Weights of a small transformer language model: 2 heads of 64.
MLP neurons of a small language model. Each row is named by its layer, matrix (up: input weights) and neuron, and shows model dimensions 0-255. Each number is 500 + 50 x the weight over its row's rms, rounded and kept within 0 to 999. Numbers have three digits each.
Before each neuron's rows, "fires in" lists the words (lower case) most often at its 100 highest values on Wikipedia text that the model never trained on.

fires in: "1", "de", "la", "7"
L4.up142:469504491392521509510438488525499362482474492574487403526462506393519515492420443542475445519556478519520479523531466508594453467460473468491426469465513445513453558510508422417549446517468428464495462516504531396447479480456466632528587461524435504593566456461397490493482536401435544539433518483518488437410463565488479464553514542506512492515545496511548442513451429512399465428532544461561577550505575625516471453499413436513528443576430536522597430480531473561562469562517520433489445526488550458527491532460502492484424643573548523552525469428512480415508496488500435360351493412454460537492472503465480424567513530519559511518500556455502514506388448435456505539487535454484440536520527464424495455491508438442420488523535471522411497504504547455466562483552471

fires in: "of", "an", "two", "on", "one"
L3.up781:524444441446506483462466553496477512518480544389422477456517552478607488584515501499498507430537533423453428555558487587580458514492484484496492485670565480551500493450371546489493452488553449583469468511555550534512497484501537573503461556579409502575536430500511572492471462523388500591506480500446512427495354538510509466517517614495522429547468500487548569528486461512509475552451596502559451571509501559503469459528516459484559535536454527438535509483529499433525520387503552464521496572444472522522369502470534593530538560498536564513520568534466478357504424454452446423524436496523488573493453442465471464471410539530476542463558537468548558490465405471511522464517473544498480578450588475649488510566492537486470483455474530481530475461434566439451548393490576

fires in: "of", "all", "more", "each", "any", "most"
L6.up820:466413463586507554556532474460383458495488463493458446500573593473506562565569490508520498479510426566431483538547457578457475490557514448412490502519508511553504471493542488495503451512475431479454457500515554518529415500490481455451518493376489493471577544553542471557479448504464473487471466481436577504591462586548520515548474565525380588560489592485547549584399498457517498506484503468483459439485404546435550481428519496505505554536461573496519439433547601547453502441508534470509466436520448462426554491573534527509423477584485485584543530437501466481509433476608499477543461463392499498463530466569530415586447413570636444508496541529499478513599508441457552490484503488593554597526477543564445479557536463506444561505514526464550382473424523515503464364604538

fires in: "that", "what", "which", "can", "madonna", "may"
L8.up502:628464475565471503417572476554509453483554484521569536529482564453578505511512629526516483520498470585517494605532651531498440432535515525610515536504537457560500442457509588526426454502463494507435563559521511449504570492366543482571507456429503456544512427459527563535444444491470485587571510412527458498458551538532474561521484467507557516577533522401476606501500436498528537491560556473554582452556561511469508604580510527538550521472510501496516432520468497492462538490505523527438499564492482483541484452590476619497416486570527434574493534457460576447526450478483474468559504435516407644505489530410447476503368461457551523458552528455521479478589465539509500484554504563498398512467498474624493485508455505537476471479565475567460494482524530457412593494514435

fires in: "most", "more", "well", "pts", "long", "self"
L3.up498:507477536448557423467502482500489554484493509444510465525476451486462482592538568515503564531488525404478521471532540520429455490601501437606497562546553412481463501490533596403508500486492539530491439463528414494533403472492525442435524547578514476509517596508526466474475494559506458454427575530449540557524595495595478526469421529438399540529462602475516541488548456412400537551410560467541546454412474505517541488528489481504512484563476537494462492514529596405623521522600511533430524419409525507362441565544456517536466445596477456493466557478547508514439495490593540573534497420407462453550566409533408540532482467465594464531469452607439481488489506471516549487519513487501497489456498508516469543555563514509442506423507447504502474584492482565424446434413383

fires in: "of", "number", "trestle"
L3.up19:479494531474586539405548446449466499496551504365549512365453539447506571525520638463580465486426544568418416557542579498574458416521560483458487504509472511548511453457562520524418461498531514570434424457517512536599583567508589468502490529519492497488614511579523482530435356453405500501495537498496464526512449471491486551431495487585529569612456575528586568510465511483459381540516528487493499515527521493526481537512532541436519457495470495470508462519585507548560518438539559424466464542463537547537442517526580630520518466453458474513547517584483417440519433460581511515540425491500522581547515424480507559545431486461511443596488523612532516479483483516461496412536495490465574494470614579438480485509506532476476467527550431520527484567424475487526456483490562

fires in: "died", "with", "over", "about", "out", "made"
L3.up519:514502406499505537571447469471470530497548506538550452464572507567417427542504520439510562555491489462422523543627498566498480487455438554462502541656486372552403407489524502485534479394547432464494475597433550474471442574476492506455537546454421485489439599503469616490512466492499469538525458361487530487545456555468462484514498498503545526592462446481526493525522487516476503550509521502472443514525447514519571463439545489526620440549447513536435449569577467467504425370429486437551412509555469501539533488452558481518457533444443519517625513501518389487515501541562550498482482544430507542386449478554551391517598456488532468523428621469567476523568429518520500496559473600510469517524486493558499510528451535471485529435568523530504406510503567517522553487542537

fires in: "they", "you", "we", "them", "there"
L4.up352:521542519488496465546461446458518505499480515451562517602562448494459455502520548493460467492525489530447584548513535588562460449417483354532538486443498527578415453561458554471558473482527396546472486496532529505587483494532489464509476534448465544620512568567521482480376446441479556537485474509484576518462431546495530533483494461538509552521482470443475478562479525467484462546526527486464493516539457528560509519443496512453518457560513547496461412544555567547540487478557453410434373547428494490559532493560480542546459600592533364519585544404454537569459505528531520524367508503406450592499605444525542526519574459573542543587488495516493386658557513473422520512503478495378519560520519501445489472534533428504480489569516517453411453509526575524549591566505491

fires in: "they", "and"
L6.up573:525537551491485454516410486507503546493530548456544443388440522486522427471484598547499473487481465530402469531511524526526413540429482515442442408504533494425439546477478603490516578505451493514390398507631449608503492551518512523575529558529481509558508568552543393497453480457463544512523529475469495558416497516517450597515504510599580439548472479471487511522481476498365450560504522480557462473494469469495537518559504475459502412533428533433503434524599552527584551485563568461555436438417431441486555526535521547494446541569465450472491522492568499474461455426590569602451512464390543575507610424580517388545493519532532538510488463573468514618448464442551500413527488576447486499481545551546469469511514488507447479510452483478426438508571477529569555471451460

fires in: "which", "also"
L4.up958:502454524494541487458454434493489481477468455447528445444659468479512450472481550534609490502559507519443477498607500489538498429524433487594479427449508453496476396570467541518452549454516448451421520519626498433540556427520525502496494494628481519463447492473516497519408451502440520499487533494467523431478532605499430549493433472485489496592531477541475615481459463498482407445396511483501515518451482492617494524538470509543594486508406550560516498534474525567516476471536474518484516552500614510475502494562529507456494503487521465541494477477466558475403474453537542498513502409531460541465559471413508440526382511534549510485553489520536398499547431567482520364429426498387488509456513460499493533513635566530507545509511533590516435627496586514415567406457596